Part of a small language model's weights: a variant of Muon for these matrices.
MLP neurons of a small language model. Each row is named by its layer, matrix (gate and up: input weights; down: output weights) and neuron, and shows model dimensions 128-191. Each number is 50 + 15 x the weight over its row's rms, rounded and kept within 0 to 99. A neuron's up and down rows have the sign that makes its largest values positive.
After each neuron's rows, "fires in" lists the words (lower case) most often at its 100 highest values on Wikipedia text that the model never trained on.

L6.gate860:36 39 61 46 48 50 48 42 42 31 24 40 42 41 61 33 55 47 41 50 16 23 38 58 43 39 54 61 44 46 25 60 48 57 38 73 55 52 49 44 62 68 38 00 46 61 20 56 64 53 49 43 33 53 46 39 42 44 23 61 24 14 44 54
L6.up860:42 53 49 65 37 60 49 32 30 42 37 00 74 21 49 69 88 61 47 18 74 43 49 45 46 49 33 55 82 55 65 58 54 21 32 58 41 47 52 44 62 63 88 54 39 49 35 58 55 37 53 54 58 33 39 61 64 43 48 56 50 71 40 31
L6.down860:76 44 23 65 74 40 33 51 29 45 53 38 52 55 38 59 69 51 32 59 57 63 43 53 36 54 41 65 61 04 49 45 58 22 40 70 67 55 74 46 44 62 40 37 75 57 38 57 67 54 77 38 37 62 55 51 60 62 35 37 61 51 28 59
fires in: "was", "is", "of", "he", "were"

L6.gate150:54 53 41 59 39 21 24 43 05 43 22 37 36 64 55 40 61 51 58 65 46 46 55 54 33 57 52 40 39 43 37 62 46 23 19 28 58 69 64 47 46 65 62 30 58 38 24 51 80 45 53 23 58 39 49 44 32 46 59 53 66 50 74 49
L6.up150:79 51 54 61 45 72 31 53 48 70 34 40 64 48 30 29 49 31 56 42 57 37 54 32 38 51 59 54 44 82 68 74 28 61 54 49 26 29 50 51 57 48 51 30 50 61 43 29 67 47 60 50 37 50 35 44 54 51 68 76 24 51 49 59
L6.down150:49 43 41 46 55 31 38 55 52 31 28 54 56 57 37 65 80 54 73 54 33 49 35 63 53 67 41 34 41 28 51 68 63 48 57 44 67 66 66 30 57 69 36 55 38 34 48 37 54 31 40 36 30 70 25 41 37 57 67 06 51 44 51 36
fires in: "was", "is", "were"

L3.gate348:40 47 74 45 69 55 33 29 78 47 78 48 42 42 69 52 32 47 42 48 29 33 77 58 30 27 36 27 17 81 40 49 62 29 47 49 66 63 54 24 49 48 36 28 50 49 47 52 87 38 55 23 50 46 61 61 41 80 59 52 72 35 58 36
L3.up348:49 25 43 05 66 61 43 59 46 58 37 56 76 66 48 30 47 48 40 58 48 56 58 45 46 45 50 41 30 56 40 55 41 59 57 50 23 56 32 28 65 48 12 66 56 67 55 66 53 19 19 48 61 27 80 55 52 49 56 43 35 48 36 12
L3.down348:65 60 31 65 35 52 63 72 43 66 40 55 56 59 18 54 75 42 36 37 61 56 44 52 45 55 93 52 39 37 48 23 72 41 17 70 52 50 41 68 28 19 36 57 52 62 54 57 52 48 73 62 65 51 66 56 28 41 41 55 25 29 70 42
fires in: "for", "of", "gigantes", "took"

L3.gate858:50 51 66 66 56 39 43 58 54 31 47 68 46 72 50 36 27 38 51 43 25 53 60 27 46 58 50 31 34 75 43 38 73 62 37 40 40 47 61 34 32 44 65 55 51 38 59 40 75 40 12 35 65 54 52 36 54 42 56 27 45 74 86 49
L3.up858:56 61 50 48 52 55 19 12 53 45 52 48 49 54 51 55 43 29 46 54 12 87 71 75 44 46 75 76 49 72 71 41 78 49 56 66 64 24 56 78 27 59 55 50 54 30 39 59 77 58 60 55 63 35 68 37 58 28 35 48 50 59 43 53
L3.down858:67 64 55 53 34 67 52 52 53 31 39 59 29 28 35 54 44 41 38 65 42 17 39 40 52 37 70 58 38 36 67 54 67 57 34 48 83 43 49 78 43 48 45 19 51 68 54 43 59 56 76 18 45 21 44 28 52 37 57 56 53 15 54 31
fires in: "is", "an", "a", "was", "total", "who"

L3.gate420:69 33 48 65 56 64 65 46 63 46 42 58 51 43 38 60 22 61 57 55 42 70 53 60 45 35 69 72 72 43 18 75 58 51 35 66 62 48 42 44 63 55 49 34 72 32 27 41 54 42 49 26 39 44 68 72 57 54 29 47 36 70 55 44
L3.up420:60 62 49 36 60 42 61 67 55 81 43 41 51 57 38 69 61 56 52 41 63 77 58 44 59 72 53 13 38 59 50 42 46 44 56 33 53 38 24 71 71 42 51 47 54 32 48 41 44 32 39 23 37 47 59 24 82 33 41 53 55 61 80 55
L3.down420:52 37 25 50 22 56 77 64 33 70 61 38 40 63 29 69 45 12 57 55 65 69 45 43 40 35 56 58 44 51 80 32 71 67 45 38 53 38 43 37 58 66 47 59 40 61 61 45 49 29 53 48 25 54 70 23 62 55 32 80 42 45 39 37
fires in: "for", "population"

L3.gate1293:38 31 54 31 55 50 37 38 39 31 42 53 35 40 39 64 40 23 36 38 53 21 55 38 52 50 33 38 68 50 25 59 76 43 43 87 54 53 62 57 60 30 45 21 42 53 80 24 51 59 31 43 40 51 44 61 35 70 45 37 76 50 54 39
L3.up1293:46 38 55 39 62 53 42 47 62 36 65 65 35 57 57 86 62 55 29 40 40 59 41 47 45 76 44 48 57 60 63 28 62 29 50 64 48 51 64 47 40 59 54 63 51 46 61 62 73 41 41 57 86 38 54 42 46 34 70 44 67 46 50 63
L3.down1293:52 53 39 37 57 30 55 81 31 49 49 47 88 50 64 28 61 75 52 47 68 46 32 64 38 47 42 44 41 51 66 55 56 26 59 44 29 56 54 58 56 40 27 50 41 65 62 45 55 36 33 42 35 35 44 63 23 58 49 23 32 46 41 69
fires in: "first", "was", "had", "were", "early"

L6.gate581:56 44 22 68 61 46 36 46 36 64 50 48 59 37 51 52 30 49 45 16 66 64 60 42 57 65 55 50 39 46 50 70 14 51 33 66 43 21 61 49 53 40 63 64 56 59 58 41 38 51 71 45 23 54 65 22 33 57 41 54 47 26 17 62
L6.up581:73 57 63 60 59 60 25 74 45 51 43 43 40 46 51 33 15 42 36 04 49 61 70 49 27 50 63 54 43 50 56 46 44 45 44 39 39 38 48 52 42 35 26 72 40 56 49 50 63 77 64 75 26 60 58 57 55 64 50 60 49 63 52 79
L6.down581:34 65 64 25 51 54 52 75 55 51 58 40 75 41 62 35 43 67 42 35 32 64 40 80 62 53 52 58 47 56 39 59 46 29 41 31 61 50 25 55 40 50 50 29 52 46 66 40 42 26 40 61 22 65 27 18 62 64 41 49 91 38 78 55
fires in: "who", "that", "which", "one", "she"

L6.gate708:32 43 17 57 53 44 33 85 26 48 46 37 44 51 56 40 45 36 59 67 48 45 33 60 32 86 00 26 70 41 66 50 50 52 57 47 57 93 50 43 62 64 50 60 61 57 74 36 72 59 32 31 52 45 70 45 45 46 38 73 56 51 26 58
L6.up708:48 56 36 38 45 37 65 66 31 62 29 44 62 47 56 38 89 51 45 41 55 41 58 34 08 53 34 80 45 30 68 65 64 45 41 42 57 60 64 21 53 54 41 49 33 57 54 39 50 65 60 47 51 45 70 38 72 37 30 67 56 74 59 42
L6.down708:73 32 57 66 53 59 52 42 43 36 39 35 38 57 41 13 69 34 69 73 38 41 53 64 63 34 61 43 40 41 30 70 33 58 74 73 56 23 37 47 25 46 29 42 52 36 42 24 50 49 39 56 47 73 31 42 65 49 28 77 69 60 19 64
fires in: "while", "was", "is", "before", "were"

L3.gate985:57 34 39 56 55 51 45 22 52 28 32 33 48 58 54 42 70 45 71 46 26 49 42 42 34 64 28 44 72 47 59 34 41 37 46 32 64 37 93 55 37 48 28 72 56 60 43 46 51 60 44 71 75 54 62 51 57 58 60 46 37 64 53 59
L3.up985:56 63 31 39 57 54 24 47 17 38 74 54 80 51 26 53 53 45 20 51 63 22 65 54 38 46 54 61 35 18 70 61 14 39 62 53 45 48 28 52 24 35 29 38 35 62 35 42 75 67 46 73 60 67 33 59 36 68 68 28 28 57 67 53
L3.down985:52 61 46 61 66 20 57 57 61 18 75 71 68 42 48 42 88 54 41 52 69 30 37 61 27 52 31 65 40 22 41 17 30 60 53 44 30 58 35 60 47 77 39 41 15 68 37 61 64 50 42 47 51 41 40 39 49 44 57 50 40 36 25 17
fires in: "as", "be", "been", "was", "being"

L6.gate1200:42 75 57 46 35 36 28 49 46 39 22 48 50 93 64 85 42 57 47 53 59 72 52 50 65 61 52 41 62 52 31 53 51 40 48 17 70 78 61 55 50 50 57 38 63 43 76 52 62 77 52 48 63 67 55 51 49 50 77 72 59 36 56 45
L6.up1200:49 75 56 62 39 45 42 54 42 60 41 47 47 67 84 11 47 42 52 30 30 39 22 51 40 41 52 43 43 67 36 47 27 47 30 54 33 46 37 84 35 69 69 49 46 56 50 34 28 64 36 51 54 51 48 10 40 55 65 48 38 39 49 60
L6.down1200:26 33 41 72 75 58 27 48 44 75 46 53 68 70 78 43 68 43 33 54 71 29 46 70 40 54 36 66 66 42 55 52 46 63 37 31 68 54 40 43 75 49 71 44 58 52 57 27 34 22 38 35 50 55 75 31 46 68 97 64 29 27 40 64
fires in: "to", "be", "can"

L6.gate764:43 72 43 69 37 47 56 80 62 75 32 60 83 36 38 68 60 55 45 48 38 26 71 31 45 32 56 45 47 50 44 50 46 72 25 45 47 39 50 39 50 56 48 17 38 63 32 33 29 67 36 22 77 67 51 53 35 38 48 44 56 44 46 70
L6.up764:40 71 40 68 53 11 49 59 67 70 43 33 54 76 76 47 53 55 71 63 60 43 66 61 40 44 46 44 31 50 46 54 50 47 65 39 33 60 48 42 40 54 51 37 45 57 27 66 37 19 64 34 32 58 55 40 65 33 86 62 61 50 42 39
L6.down764:45 58 59 52 71 33 43 51 62 51 32 49 57 61 62 49 48 49 49 52 47 39 61 45 73 56 49 33 62 35 51 66 86 57 69 48 64 33 44 61 53 52 52 49 50 45 45 60 60 64 16 45 59 37 56 86 48 46 75 52 50 45 50 38
fires in: "a", "s", "her", "his", "the"

L6.gate750:42 45 36 44 75 37 49 39 54 48 40 52 41 54 43 47 22 44 88 77 68 81 39 31 16 47 56 73 43 41 50 32 75 32 37 70 46 49 57 44 73 60 36 26 32 73 20 55 31 56 56 39 61 47 32 53 50 51 53 45 65 35 56 60
L6.up750:52 36 27 46 54 48 20 59 23 59 75 61 36 22 63 58 56 61 52 51 45 58 59 28 40 30 64 59 27 55 50 58 55 48 61 52 24 65 61 31 45 53 48 65 50 30 50 50 13 61 51 40 64 82 68 52 50 63 75 32 52 52 42 41
L6.down750:67 55 57 43 66 47 55 63 60 41 48 50 78 58 56 18 46 43 44 66 44 50 70 66 58 53 70 24 46 68 62 45 40 47 53 49 65 55 58 51 54 50 40 39 00 31 45 53 50 76 46 77 71 62 45 60 63 53 41 38 44 77 53 54
fires in: "in", "began", "on", "took", "held", "taken"

L3.gate131:54 58 78 32 50 18 45 45 42 36 54 40 42 62 66 41 48 56 21 35 37 19 49 38 35 42 14 73 41 68 57 50 25 34 46 48 47 27 31 39 22 67 67 50 73 22 58 46 58 53 45 52 66 44 42 42 40 27 37 62 59 56 52 36
L3.up131:66 60 76 59 43 50 38 80 54 60 49 38 74 65 41 59 29 56 69 23 24 66 25 38 60 28 63 53 45 72 51 71 42 38 54 71 56 37 43 53 57 34 71 51 57 80 61 28 31 43 41 19 33 63 76 41 31 39 74 12 56 53 61 47
L3.down131:73 61 62 54 43 71 27 71 47 23 24 29 78 57 56 60 94 54 75 60 44 56 31 33 28 33 58 46 47 78 44 89 53 42 72 54 58 64 32 79 35 56 88 51 58 30 44 48 63 61 70 38 39 42 77 40 42 66 52 44 61 49 38 71
fires in: "would", "will", "can", "to"

L3.gate323:65 40 37 42 46 56 69 72 79 44 58 39 50 40 63 46 31 52 66 30 65 19 47 40 70 56 45 58 53 67 62 43 34 76 66 54 43 56 34 33 49 56 40 54 75 60 39 84 25 12 64 52 67 60 48 39 25 50 52 40 20 59 35 64
L3.up323:45 40 54 29 22 49 54 52 36 72 54 58 39 41 38 43 20 36 57 84 73 60 68 43 48 27 59 71 53 55 52 56 59 60 48 34 58 75 54 60 88 35 30 37 43 33 45 44 31 64 60 37 24 51 31 64 39 35 60 61 44 43 57 69
L3.down323:55 56 59 35 55 75 59 54 58 52 38 74 30 29 27 73 62 60 46 57 46 55 57 27 69 14 57 55 64 65 53 43 31 43 69 48 43 57 51 56 65 46 61 59 43 38 64 27 68 64 55 44 57 23 46 56 60 41 49 55 51 31 35 31
fires in: "of", "and", "the", "its", "his"

L3.gate1340:70 37 70 43 43 37 34 40 35 84 50 38 41 18 50 70 33 68 24 46 59 59 58 37 48 56 49 49 25 52 57 72 55 50 41 56 42 70 69 53 57 51 58 94 44 51 66 37 67 30 28 54 76 67 49 63 71 26 30 63 50 56 48 60
L3.up1340:73 49 53 30 33 69 76 57 54 82 45 57 57 17 53 66 34 52 27 40 44 37 63 64 17 84 62 64 57 36 79 71 55 69 46 75 45 41 56 27 39 54 52 52 55 69 76 63 87 43 41 22 40 65 73 66 51 24 47 41 33 44 60 63
L3.down1340:50 55 26 26 26 40 27 55 61 31 53 63 48 16 41 66 26 30 37 57 43 47 66 52 54 49 57 41 43 40 53 65 79 34 73 20 36 52 50 38 61 46 61 69 45 67 33 51 62 24 59 42 46 65 64 42 65 42 60 39 36 69 50 44
fires in: "this", "these", "that"